Weights of a small transformer language model.
Size: 15 layers, 3 heads of 64, MLP 1536 tanh GELU, vocabulary 4096, 25.3M parameters.
Training: a variant of Muon for these matrices, 657M tokens, 10950 steps.
MLP neurons of a small language model. Each row is named by its layer, matrix (up: input weights) and neuron, and shows model dimensions 80-271. Each number is 128 + 32 x the weight over its row's rms, rounded and kept within 0 to 255. Numbers have three digits each.
After each neuron's rows, "fires after" lists the tokens most often just before its 100 highest values on Wikipedia text that the model never trained on.

L2.up1077:109128071055117101141134127093079100143113177167203145105064134159109104203121139179161125145135175122141149195163126048165135171126119110086155016151110082151160151180160147184162079104136144149171148136112138125181167105123137164094121106100009162128137086132123099153073104075149097134103096117107112119091150067058096079204100178118168120117021147061111167119106105089151155085151085126129130103150123157182144147112119147116096066159114134164089139150118133127149127155115131108147117098133146121138186113170075142113102122121176102116129162116180191095127093131149046161
fires after: ":", "\n", " "

L11.up439:117124151094129106176122160105105138103095185113166109085129147140102106137129112166091139062134127119151103119070083107112155142135131117139101123125101166103136131085116092131193191174088147119127146138110152131117149128115076127061056128124108188156138095120119172106069142148053116111143110106123126106118110189142137135109117194074220124172138157101160150105120167069054174179142120145189123172149112123087172052089108131143115137136158099126109129153145064162151102151143097158125130160126175143073159131137135215128127088093170124144049101108138108120132127131145162170
fires after: "0", ",", "1", " and", "."

L11.up882:090180077146140182127105134151099108148130150116131121097109184118083102138129156150134128128103074127185145101191107133152150082100102132127143153136132156135074170097122154181087129131112090149164141094116165171125213106094092121228106095095152131122175185104130140120167152058024105151185072160145121068089087107131087150112125102123135104114080163148143070134161094104157089085076170123085131175143072071080144146092192155121158181038125170109202111074161163137135163105163106144137130142138085201129101165107131099176093146136149081101093147124133095132125098170175085158
fires after: "2", "3", "0", "4", "7", "1"

L2.up251:135099120051149124101151174104139027161173161108162218126188169119117031130129134145106070127134183116127145117195154090142134114116165060124069182126125096152131156150131163097113088080166101172137098098106114124144148162154156122118084135127116116161110113145175097098138122137108138100100161171173117155157102142138154163152136120082182138126103102116136159211153158100134113148102185096150124127087168039098125043106069155123081135137120139105114125149102111099146082151151122067147087118098133108146122120057147098148105110118120072156137096130128141151121169114104164156
fires after: "1", " ", "==", "2", "op", "-"

L11.up214:199105106164129098084105118146190160100153076204134145201104131139149105167120132167167136110161092175097118142155075167146022123122131114156139175042086107127121142215113121124117146122106144150120093140138126137137112132109104118139117165104152159101051153094128152120149148152143134125062203127160110207186122121091154155162138151208106170176171178101163145153125140169142132082098144168155159131146096137125128135088080149121105081090106120152120088099134100164137122152105142163160078124118126156145153122102170144139132127147123103115122111134070126129141174113128185138
fires after: " |", "==", "0"

L2.up91:141147129118128161122112094165161096148094193101116213117164096104080044107083136112120054145165101161139165121113129090103147089105188166105099123110138104161179137123118088119125064135133139153092146117109120135144128126095117074165124126121132157155129135160163128059129146089130098030149118118157131173114170086116143255107141148120119143134138142099107103083130136138119131118156144146128140076150141140116129125069143126099115135157090102143143118139116091104109189132115181059125184117121117195115092130114148098110138125111130101127051150135132180071000189155145159154
fires after: " ", "-", ",", "°", " D"

L11.up469:173181098208104143141123134107103170138109053056121110084061085114156140196136163130135152064139123081104081128157128125128109143107134079164097136169133099141143138175174136110131191118136146163107119155107090119103177109154132127121109157174164164142165142130118121159111119075111142137093137176142111087163153106121185081209200165106098081118164114100183148135141149080150166124118144153150088150179156141157095061114111136056133093141080157129103117010165068092152169117109144148126136106128151144118131153121188111084135107079198106050185142150146125151085108134137167120
fires after: " |", "|---|---|---|---|---|", "yl", "|---|---|---|---|---|---|", "|---|---|---|---|"

L11.up179:075122101081138124163122083158089071083102099133137067072193125081109194192129072091122144141066084140109130139154160175115111096167122141146123090107112118143110135093185148166128144183123132123163127147101203125126100171138136101140123178146122099135079077168102117142055072140143169123148108130097109088135099119172137155055130169103117105096081136134139135094115116106142111139120088140175181089097081161173186069196159083164103124186090099085165145140094138080130079117156094120157106069110193090110149130139128128135138169113100166140101093148146140099141171107133156195
fires after: " ", "–", " (", "ü", "u"

L11.up114:064158196115095170137131142161116121118108144132156126152116133148071099164182069110105209129153148089123164105122155206151187156108106113157132121150134073167161136146143159107136125150127160098160112140128125138143172148078093152120139160134143148092133115108129178174125141094160154172120123176129126079161141147193121098107091105171105107155188083155080144087149080120135151086095088166094141137136120038111132145084092081112120125120146123150156169128140131146120143088139112074110171133079117132115112123066094114138045106140154045121142133129183149139158145167173120118
fires after: " ", " —", "4", " Q", "0"

L8.up546:111164175128111112057148123113148063125075177114118116145066146198067165132093102126113122135170141070055152119170113118108129124091185120157096082154109114146106168172082079124075148118133104170070125106061150111129108156078080173088138111171150130087152160139129113113043131112123161170127160086149099143145102122126144136112164056160103076201121188137082154166135106095112115156171150097139175123148055145162087120089144114141151098141058158214148115136092148138146143101117083115107156177108112148154142138140148109151110086154136113131103053143170156126094172122134131141
fires after: " ", "-", " Atl", " T", " Mos"

L6.up221:122123159160165160150141100126113153144131166043106094106110159081145144168172062211153073156041144153183150114148121094096106142149150107138128118099150151208112136197111084150151114123121082142108167138056118138141094141205069144091096083179125170119108096135073104155104147204166131146141120164116131149093158108124084092106161168154180101104075140158167143076149110111116167116106082155105186081081138100090106071126105130138134145139122121169125099106129164120109190105093130104139127126148203185145136161129095145125159148141089203174205133083156142146094149103074140141
fires after: " K", " R", "k", "R", "augh", " sh"

L11.up1171:103148152137158154138171132115172131106150076136166135119205107149116166118148188105100116094141152123124134136131113113187126138195105122095195119125115204073161105094118105133136124116072137121062127115130169137143117126095112125123167081127115128170136118110133122125082132164164102115135143106132186083123162191144119126142064133159064107137089123127152132169161169099151145108141119127185084120120122147181123206111054099069170173084152133154135144121096179120133154135150110143123155147079140167137139106158173119160064139138101116113103121149145126122126106106176163091
fires after: " in", "0", "2", "5", "6", "4"

L11.up918:108137164151120166141165150129193121130218140061198085135184153140151082124087120124102117144145133102189100123166182171108104100049102113096089174117148108112166105141133087120125112158142142160123139158073134117097106106180106131125144188107118122122168140130168169148138121116151124061172145129135098191108134115176129119140184138120194136122148177099202130145076126107194105151051171137111129066143063174164138115103118122089132165115128157170073108156127150086137135166106106173167157143154170164121129129085083152140090137111087114097125079135128168170159099093156114090
fires after: " the", "9", " a", " d", " an"

L6.up191:161154099134181149117107174132128164153104104096074088109085082160082128144178114133110122105162199109145110094107150117100126103150196122085088154145153137137133169116152158119124145139132115121136117125063127145120122140082096114120088120148142115141156112139123117153111175129077148092152146123166141108108048126132132165164134155124111157148180110137139113132151109144078111160063094163139057093117095130172126067085128141098152077129111119095177101089252161103179120049141077097133146126116139096110187192170117120129080143119112125088128138162184153146139096086137176183
fires after: "\n", ".", "arn"

L8.up774:141150082155127079114128144173183130152139134152114150074065103154122117071124119136089093113128135127126142088096171122143116139186143085078141120142149101097217186134139135120157176173165179105128116124098122152113150107097120131151118082147117084188124085146167219115089163210184159138131171146107118111156133146200111089152120225144136119094073136133089103132157168163132142115170086116138075141150123120145176109126132116116136121139107103120146054088098097165113138095105159181155131151181137076128148163163135159123103150094230123112137195089105136117130072137161084098
fires after: ".", "S", "/", "3"

L11.up1108:105109187174116165127176204108146127120118072127172132126108099098133100143145116149107129061149139142085165120165192207095170113139118069119105119097170116097130126154106141161144116094164139102062163131130135163072106185177122135114129178147059139134182179113158123081114122119148115162075147104126107195152160103113091144078105100154148181134116068187114179122086055145170155145133062117170118127171029134129116122177108097117118070066119144080090104083192068119106149162161100130200147138119115149114129147144137075180130137112145089162153124110065153134086142118132164131
fires after: " in", "–", "0", " go", " of"

L11.up1436:134153154119113124084173140133129105113190086145190094115190145131159085149147088052117107110123097120180117170101160127121067113152135126069146098107097255174108168119180087141176162208147127088129124097134124114124161113152110102130176095137163078186075123110125163053138146131138165221108089125145147089149114159090118126107129066184144100107148119114153112115132122099198139142111081101136178147153170125138097155139208130132120145173141152188113141099094110147136115141137079096162129108143143101121175128123142134123114159142135171200102137115132062110084091117122119142
fires after: "9", "1", "0", "–", " "

L8.up1466:097076134159152139118149138099138095124136144093119135136167120181193112156153165136120123092164100090142134140076197117199131047103100110082159081132143127147135167138171091128154120126120145113092077104139093152121133107106105109193105145114087121154118089095102107169116110134131144153110157142088212129132101093149150220137121137160186126125152111133159137106111144115207120150116084137132145108084133159127111048124166124110127098090031122113125128110118167096091121110095121084075144146071179139123103123162131126071129107127109144150125080143146120107164112133095219130
fires after: ",", " one", " (", "u", " me", " "

L11.up144:134154099130110122127058127085134078144123186122107080106171116164162119105132143172146162052123137098143144129108126152116139127072071142111103184154150200098096143125101149099150131179095140172133084147151189089125136082109106172129122092117108068117098148123184155161157151065148170132159135112149129119106091162147196129123120149119115068137129104156097120106171151156169111133113133180080135123159112086106081136126213154139093081065179135164099142105088111161144125121157114139085130164103127172199127126139076108115078205097115105054152088122134111157101107156173122179
fires after: "0", ",", "5", "8", "1"

L8.up327:114134119158133083150109148159148105144137085149118122156154177126157137099125123109150053137095173100072129118110072158119119093111183135109152110009142119100160144080090113138130127108138111147151105090159169101133202102119145123072156108172119133142124093190163125120132130171092074132103151142157152170124127099131159116117127176133172136154111183130140118040158146147133103048115098126135154088187097086151179165180148120056121118153135122109182123110072096130078097119137140126094148146124116137145157148120184108156112143098103077155068135100137127128091160187119106104
fires after: "6", "3", "7", "0", "2"

L6.up272:160139107100125149136150133106105170140097116088159096161153139170071111135162120110140122093186101104118129130122161235102149124158128156067129127119147150177135126094136129059128155143109191056148147101128084036104165155068134127072119085084165101079210124186118099121130128097133168180125081120151084145137052158144118123157185120217058114093095131075126143060109125081143154094101114091115161097098153115186149082143135136161124157101137110147125152095150130128147146142091161090149170154173138069128069158181084108166134132098120134149093138124149140126115089151101172101
fires after: "1", "9", "0", " in", "4", "\n"

L11.up448:168103107114151108128166161092145136152096098106111147137189131087199064141131129129128185106129123096112130170066135136158097118130145119078156147089095164109144111130172146139119111107111093135106062096105148113133117209151157099129205100147146150168113132110128142072100129194175101145134095122102168142124131142134096136067086127142066160151110112139188159195123122158106164160139124118113086178152085137115137156208107099056179117132148147131165101144117138170124110126176057177134130079144131047136129143107088130184119159142138115131090117122170127150153093153143104174
fires after: "1", "0", "2", " Pro"

L2.up107:160132091096122124112149087133215106143180122069146109120111146130211137115142144163105097147202046135129111119059123158111119159157077132111091160072106100117127080086110188131098119131118085146090111118113149118108103110136077119148183140157129116168109120142248103124162111131137100164043102126154101123125139122141132129192174136135130099122116149134161141137201138158199098156113145129139133199085176123136115128111148126105105086164134179146149142125143166121123130107141130177088138190122114135119148070135102141123127126135096071120139098196153175131107156090132133130
fires after: " |", "."

L2.up132:161061138132171123138127175169149109102114151166180149186105098157146142174133134173112099120151101141140131151156119131147120185093123111118092104147125128125160146133099106120126115127123088179181110095112144067144140107139194098069134170119061146111144136144112128143200144146147147140092170139179255135130157126123153122182135098151109153117114128101146147158125075151146130116094092122150156065152141142134143159128174178103092130123166129156147121120109092075092136120158103131152159138082162114109130088132153151140095138155117096175099120149107179077142156098131062115
fires after: "\n"

L11.up1470:075112148147146178096124108140088136145113174071112104108114150150095080108146125120063100086159150124183125151174147135154131090050114145084147105132104104137133134141180104086111073120119139147105131146114116108127078169116047120127154101175176102126093144128130149147128170104139100081126172117036142093100130151163132135128134151140106139094123174130084141138208104176156182167095149019143159149048061138153150113145113171140114085109113165101110120126173176126121140147111148130153134110161152149213106163145122153102157122098129100117131154132112143084137164117144100142
fires after: ".", " United", "S", " U", " the", "9"

L6.up257:071150123147137110138202155174242134142052136104171141096109154122178147098176153163090121140101089132106163164147129163092117104133128134115141131070107125129152101144141169102104127124107099110077149125129098101108188116133164089093147095120119165196112156119137112086145101067147185123105138121144113129160114103177109148142149126173115144130155167138114100123109153140199089145153143141114176110089122144137086151153109131143104089164122098136131144203105151139156140125105119141127059119151057175144130116158137151117121156132152125087145114153169110091119164171135171083
fires after: "==", " a", "A", " term", " ==", " A"

L2.up1403:116125164176168163177112070106199093185094103091166110139121116126191100094131171186126107115160042135146145117148118113156077124169102160154114056128122072124131094075132134074098112105119052156199137187087086098120115093107131134073132089121088107148135208114117133148134061100149203150038185124154181166158189063106102162195109148127143153106124105121158113132160136166109153109141142103144132185152132139105128119085129140087109177102123099199126082108119069074095147153127105144092138123084118101132127130187149120166122121153106149078143146159125129151089111105111152128
fires after: "\n", " the", " was", " and"

L11.up370:146100134071136103092095165175117142092079195071152109176086119149128158117141063139148113118099146087198149136140077100113073122070085121110132132151103144093149081230155150170188092170184141137126088168121129133139071199105116132088101135151134106083185117127111167150127165168119080056070134174124126084128192119149137162105166133112153146152120083138134111145187102080126157121173140178118102129111101146094098071124137174122150064133149180149111124171196128145141156107145051177119112094134144105090104125078076171155103137161154113093135168123131145140126128122175134098
fires after: "0", ",", " ", "1", ":", "."